{"vocab_size": 8192, "norm_eps": 1e-05, "rope_theta": 10000.0, "rope_fraction": 1.0, "bias": "none", "init": "normal", "learning_rate": 0.000433, "beta1": 0.9, "dataset": "wikipedia_en"}
MLP neurons of a small language model. Each row is named by its layer, matrix (gate and up: input weights; down: output weights) and neuron, and shows model dimensions 112-239. Each number is 200 + 30 x the weight over its row's rms, rounded and kept within 0 to 999. A neuron's up and down rows have the sign that makes its largest values positive.
After each neuron's rows, "fires on" lists the tokens most often at its 100 highest values on Wikipedia text that the model never trained on.

L2.gate627,179,207,164,232,207,195,218,225,168,237,169,157,201,198,192,168,127,178,211,219,199,157,188,247,182,184,185,188,233,174,189,219,174,249,215,209,169,224,243,210,178,196,168,212,202,131,139,230,143,204,237,181,187,171,200,248,250,187,230,201,186,268,226,187,200,182,191,212,201,177,201,165,153,153,126,221,231,240,210,185,175,201,168,200,244,202,142,187,252,183,201,241,221,163,230,209,214,199,184,213,186,170,215,215,213,187,187,191,207,179,178,251,241,246,174,224,212,184,232,225,186,195,181,242,163,163,204,227
L2.up627,176,207,188,209,239,190,179,233,231,206,189,211,228,225,194,155,186,189,242,186,171,183,199,203,213,218,172,226,199,170,229,218,282,231,189,256,185,177,199,171,152,185,188,162,212,144,199,200,185,192,181,217,154,165,248,237,203,235,202,221,194,183,202,205,226,188,236,196,223,194,165,274,168,170,191,194,205,160,183,164,175,190,167,211,235,168,167,216,216,201,224,241,206,160,198,190,234,158,224,231,254,199,195,189,230,222,208,206,178,196,160,147,276,251,175,209,251,189,201,171,256,222,213,209,137,226,236,187
L2.down627,189,205,174,184,169,266,195,219,169,209,128,203,242,160,209,246,245,233,238,220,189,198,195,232,233,209,238,223,162,168,199,192,222,148,168,187,179,211,185,189,163,221,198,237,261,196,226,215,238,250,219,195,189,187,190,189,189,205,232,213,227,199,191,131,235,218,190,173,210,216,160,238,172,194,244,244,138,187,205,232,215,220,215,213,221,201,190,150,272,181,228,168,173,209,174,201,216,187,129,216,266,182,196,181,224,166,173,147,168,225,206,191,188,206,170,145,246,192,173,178,202,213,195,223,171,174,210,206
fires on: " As", "all", " as", " Bell", "unk", "am"

L2.gate648,227,179,270,188,225,231,187,191,204,149,224,205,209,189,211,227,184,200,190,201,196,196,230,197,227,264,216,220,183,234,158,192,174,196,206,206,123,190,261,186,201,259,184,203,159,174,201,216,197,249,163,161,186,163,199,177,238,190,196,160,185,183,222,219,255,154,212,254,188,172,208,230,149,164,179,182,164,197,147,229,187,184,185,176,221,211,167,224,184,195,187,288,210,173,230,220,240,172,224,218,230,166,215,195,197,214,202,190,233,192,226,165,157,148,214,112,256,156,254,203,217,224,216,174,213,176,211,205
L2.up648,92,205,212,227,207,178,195,187,236,221,218,176,186,219,184,209,164,164,165,211,157,194,190,177,201,182,202,174,179,269,171,178,224,204,167,183,176,214,164,274,268,211,172,243,197,205,224,186,157,195,199,189,158,204,221,185,153,169,212,227,229,196,196,196,257,214,223,206,242,215,226,149,262,200,186,215,246,144,181,211,197,182,212,196,187,179,220,236,202,190,159,221,196,217,169,160,195,231,162,173,190,194,204,266,193,171,203,225,153,287,226,165,224,273,159,234,184,186,220,208,176,220,231,238,202,246,195,152
L2.down648,173,259,196,182,236,237,158,218,272,214,243,197,185,226,188,188,201,217,181,226,241,147,150,155,220,202,166,226,144,205,166,225,183,202,214,160,172,214,176,194,151,200,171,197,204,207,173,185,195,187,206,200,220,184,202,220,198,208,197,174,196,135,204,189,257,246,171,267,133,239,175,220,183,213,167,183,195,153,194,263,211,199,161,183,175,171,181,234,192,243,181,172,150,222,181,200,146,210,194,189,189,164,251,152,209,153,193,110,158,209,134,185,204,205,154,216,184,178,178,187,149,252,212,161,162,235,189,164
fires on: " that", "–", " dis", " to"

L2.gate517,181,193,201,253,212,224,158,184,193,199,176,214,225,133,231,247,206,209,155,190,184,232,227,177,254,217,198,171,210,218,183,167,197,184,203,190,207,244,217,243,225,209,206,250,243,269,250,191,171,209,151,181,178,200,213,161,206,264,214,226,205,220,229,220,164,227,259,160,177,189,148,136,199,192,206,182,213,208,184,185,168,229,181,217,178,181,240,145,239,173,182,309,256,168,248,203,201,202,221,230,193,171,194,216,180,232,230,193,209,255,216,214,191,241,206,216,171,199,179,173,257,146,182,198,222,259,247,190
L2.up517,214,117,222,211,234,213,178,179,158,189,231,231,216,205,187,189,216,225,199,224,226,204,152,274,227,171,204,220,217,128,199,229,174,197,243,171,189,252,218,169,188,176,206,201,226,198,203,234,153,233,167,196,215,215,184,222,269,259,169,205,200,204,255,190,211,189,188,211,204,174,224,210,258,206,200,181,249,188,185,211,161,254,175,204,253,231,224,153,224,183,187,239,186,186,202,161,200,169,202,195,234,166,192,195,216,243,201,239,212,119,280,217,222,130,161,232,213,242,182,214,202,229,149,208,182,160,180,205
L2.down517,222,232,214,252,243,218,184,183,212,181,227,220,179,204,157,223,166,167,212,228,183,223,220,191,240,218,128,214,214,193,225,222,212,210,196,196,171,193,211,201,142,213,215,232,219,219,235,207,188,271,194,225,230,198,152,137,168,140,212,211,213,150,290,209,190,173,256,210,194,201,132,184,207,220,223,196,174,168,204,227,240,206,216,238,201,215,144,234,194,174,225,211,225,201,208,202,247,210,163,200,214,193,249,196,174,214,192,185,184,171,234,188,222,200,209,204,199,227,239,178,214,285,167,180,136,154,230,207
fires on: "ian", "can", "AR", "6", "val", "Alexandr"

L2.gate787,242,171,169,197,188,194,166,185,146,212,230,199,154,189,223,215,183,216,168,230,178,171,154,161,182,194,232,171,188,199,172,138,211,157,234,213,208,226,202,198,192,215,241,219,274,129,243,209,138,209,186,193,215,194,224,268,178,166,260,181,147,167,135,177,183,185,140,181,209,203,180,160,196,186,179,213,162,166,227,207,153,235,173,204,206,156,196,221,172,172,254,221,199,157,239,187,171,211,215,158,225,160,218,153,232,168,199,213,236,160,202,193,176,191,159,196,222,153,178,213,187,226,175,236,184,189,182,182
L2.up787,199,167,231,188,274,180,183,204,143,202,219,205,199,154,184,209,139,195,183,193,184,158,177,162,171,197,198,210,115,233,232,162,203,200,212,268,234,178,213,200,237,205,188,219,226,231,207,215,150,192,190,177,211,195,189,242,185,154,176,172,173,179,206,159,228,202,137,188,251,204,157,165,227,215,230,137,241,133,133,161,178,197,183,208,257,182,199,193,187,230,218,198,122,204,185,179,224,207,211,200,192,135,218,191,189,163,212,265,221,211,204,168,162,179,122,172,193,144,210,193,200,213,259,230,194,224,221,173
L2.down787,188,175,248,166,225,228,185,255,217,200,178,150,193,239,183,227,208,170,203,216,234,203,222,229,234,213,214,232,166,194,242,210,220,209,160,185,233,245,229,210,254,203,173,222,162,251,185,200,199,214,129,190,192,195,202,146,158,210,162,160,201,192,197,207,226,209,177,221,222,195,197,291,196,207,227,180,230,201,199,218,240,186,177,219,226,212,243,143,216,195,151,212,152,179,179,220,253,204,161,220,191,223,235,236,148,216,197,220,201,250,191,233,229,146,181,200,205,183,211,224,227,197,245,212,176,194,227,177
fires on: "–", " there", " to", ":", "-", "cc"

L2.gate221,199,242,131,189,217,239,177,179,236,213,174,234,227,209,216,181,206,251,176,163,190,228,178,200,231,199,212,210,233,209,157,243,167,229,172,189,204,215,232,221,172,201,234,181,209,246,233,165,190,183,175,266,296,206,216,209,239,198,173,210,231,209,188,229,196,187,149,209,218,206,203,216,186,195,226,175,202,180,168,188,262,200,164,192,183,199,180,189,162,242,225,227,213,197,209,198,209,247,178,184,171,242,146,158,187,211,177,210,200,113,208,221,262,162,195,171,206,245,197,206,202,200,223,223,210,209,157,196
L2.up221,218,191,208,251,149,186,188,207,221,173,224,254,212,198,192,176,241,229,126,200,219,170,237,202,199,176,207,160,197,211,248,202,195,216,182,191,159,220,173,206,210,209,170,194,223,175,218,162,163,237,157,218,209,143,217,208,242,168,247,207,139,215,222,213,171,216,199,159,221,219,239,179,155,212,219,194,224,207,192,191,224,221,195,223,229,187,204,205,190,194,224,259,219,128,193,201,192,223,172,189,229,280,169,247,221,208,219,169,190,218,172,201,161,291,241,165,189,235,180,202,196,211,194,213,211,175,208,168
L2.down221,186,185,198,183,154,201,129,225,173,161,157,180,192,169,221,208,198,186,212,265,179,185,219,171,205,249,199,228,202,153,135,143,217,202,190,191,202,230,205,240,179,184,219,223,174,179,240,171,255,234,150,200,217,189,153,219,198,235,169,192,219,238,191,229,201,174,212,194,88,212,216,213,199,206,175,199,166,239,255,232,197,248,146,224,245,252,200,213,211,193,215,237,196,250,196,197,203,214,182,238,249,191,167,190,204,246,226,201,172,189,173,192,210,207,185,162,232,175,217,206,176,222,153,204,199,206,155,182
fires on: "\n", " reason", " arms", " medal", " Est", "en"

L2.gate562,231,157,263,238,210,206,194,212,175,233,196,193,205,198,201,205,240,207,199,254,259,142,224,180,189,208,244,125,210,174,204,187,199,190,181,216,212,196,162,228,245,224,185,214,167,254,232,188,222,197,217,180,156,201,226,217,167,203,209,175,182,210,181,201,288,216,243,172,198,240,200,157,218,199,220,181,162,192,217,206,196,206,224,210,278,248,200,155,227,192,179,193,223,191,180,187,208,188,240,178,208,194,204,220,194,153,224,184,222,227,216,193,205,208,181,236,192,180,248,237,195,183,178,196,193,173,224,280
L2.up562,228,185,158,202,179,194,156,239,176,189,238,158,195,106,232,194,175,188,222,190,144,211,179,288,207,173,246,198,226,210,217,157,260,214,179,161,165,224,230,204,189,207,162,175,193,208,246,177,218,218,196,188,236,166,176,149,160,178,199,217,168,214,179,264,154,248,196,186,182,158,170,221,227,205,170,213,220,191,193,174,192,154,181,146,209,173,252,161,202,250,212,248,201,168,182,151,225,168,214,234,184,215,189,248,174,180,190,181,211,147,175,167,190,221,172,193,202,177,194,238,204,246,148,217,227,181,118,187
L2.down562,208,203,223,136,234,177,229,145,198,191,206,213,177,192,212,226,153,173,184,172,223,194,233,203,164,158,207,167,218,186,198,210,260,185,225,186,250,216,195,167,235,162,222,213,167,225,271,246,195,241,196,196,194,144,195,248,222,193,210,231,220,239,154,184,179,204,231,213,104,173,177,177,272,182,135,227,204,261,194,197,243,172,218,209,234,175,233,214,193,146,185,223,190,179,211,229,241,197,196,186,207,226,208,165,177,157,129,217,227,178,138,190,147,154,224,196,205,203,189,189,154,262,148,198,173,233,186,185
fires on: "–", "+", " in", "amp", "ó", "ko"

L2.gate396,110,190,167,241,192,214,203,159,204,131,156,229,138,220,180,261,228,267,162,168,164,200,191,161,197,159,166,181,238,206,244,282,205,173,179,192,210,272,184,213,228,299,199,210,177,199,246,230,252,218,204,204,200,212,207,196,238,201,178,231,231,212,248,222,151,141,181,165,228,169,154,208,150,236,250,179,190,168,213,130,201,176,248,226,208,206,292,200,209,204,203,201,228,192,213,245,181,231,181,215,176,169,181,193,213,210,196,192,219,217,193,180,178,162,181,178,180,201,283,156,191,193,223,164,178,219,225,177
L2.up396,201,261,194,165,152,206,241,201,147,195,229,225,176,191,196,209,213,228,185,197,187,191,150,162,217,175,262,196,214,177,247,255,177,186,244,187,203,248,212,240,162,224,225,244,258,146,233,212,229,157,230,223,207,210,227,213,211,209,208,209,246,257,201,189,207,207,198,172,233,186,165,195,187,204,183,177,230,181,175,191,219,175,212,207,265,228,244,179,204,170,159,187,215,197,215,201,191,252,185,237,176,195,174,226,228,169,163,207,158,193,205,162,163,190,183,211,192,236,272,159,199,202,176,208,200,197,231,215
L2.down396,191,236,208,200,201,173,143,210,188,193,179,216,232,149,193,215,236,232,151,196,171,191,233,292,209,205,193,169,189,179,242,242,160,186,214,173,232,176,188,181,180,209,258,144,239,229,192,207,219,178,216,220,195,244,178,200,197,220,184,199,256,184,225,193,161,202,188,173,161,206,181,233,197,227,211,190,210,241,189,257,211,171,230,187,204,168,181,187,260,133,164,223,188,172,174,214,186,251,151,208,185,202,139,236,205,150,218,157,205,156,211,203,189,224,252,211,201,173,152,188,252,200,209,173,234,211,218,171
fires on: " G", "T", "W", "A", "H", "V"

L2.gate536,212,199,175,214,247,163,174,167,178,215,204,260,184,170,148,252,199,194,172,202,210,191,206,212,223,215,202,198,183,222,232,139,236,138,199,195,166,228,210,222,251,179,183,280,198,173,228,133,184,237,188,153,172,171,212,257,176,199,220,201,249,178,252,242,210,207,241,215,267,173,159,215,164,241,274,193,152,161,195,221,169,161,223,253,189,250,198,235,199,193,233,233,224,168,193,212,179,257,157,172,197,139,144,168,187,228,205,223,243,207,187,244,224,215,145,257,195,246,161,184,211,200,200,204,239,148,230,179
L2.up536,164,176,210,221,249,163,190,197,233,202,220,216,190,164,213,226,254,232,207,198,234,182,220,241,217,207,258,178,199,186,215,275,195,224,106,215,165,205,218,203,243,159,191,231,226,216,215,176,170,204,215,153,148,171,233,209,183,183,211,132,126,261,228,180,204,216,201,140,213,199,176,193,195,211,209,183,173,257,173,207,164,256,269,200,231,203,182,253,206,257,148,201,197,206,188,202,207,203,183,141,213,208,220,240,157,216,193,181,185,229,214,236,188,201,179,215,250,226,185,211,208,229,198,208,167,226,205,168
L2.down536,199,190,220,182,200,189,190,244,209,121,171,231,194,240,178,180,241,191,229,207,169,196,137,186,209,198,245,242,156,187,210,257,247,250,193,223,147,214,202,140,233,174,143,152,193,214,217,202,205,213,186,208,190,163,235,174,223,206,187,213,187,223,186,201,213,207,184,198,241,226,195,204,172,207,197,222,213,187,189,217,178,189,228,165,264,217,167,187,170,188,150,170,165,193,219,256,168,175,191,158,201,189,199,267,216,181,220,143,172,256,163,204,186,213,222,209,211,228,163,182,171,233,224,245,174,161,217,214
fires on: "0", "zu", "at", "t", "uk"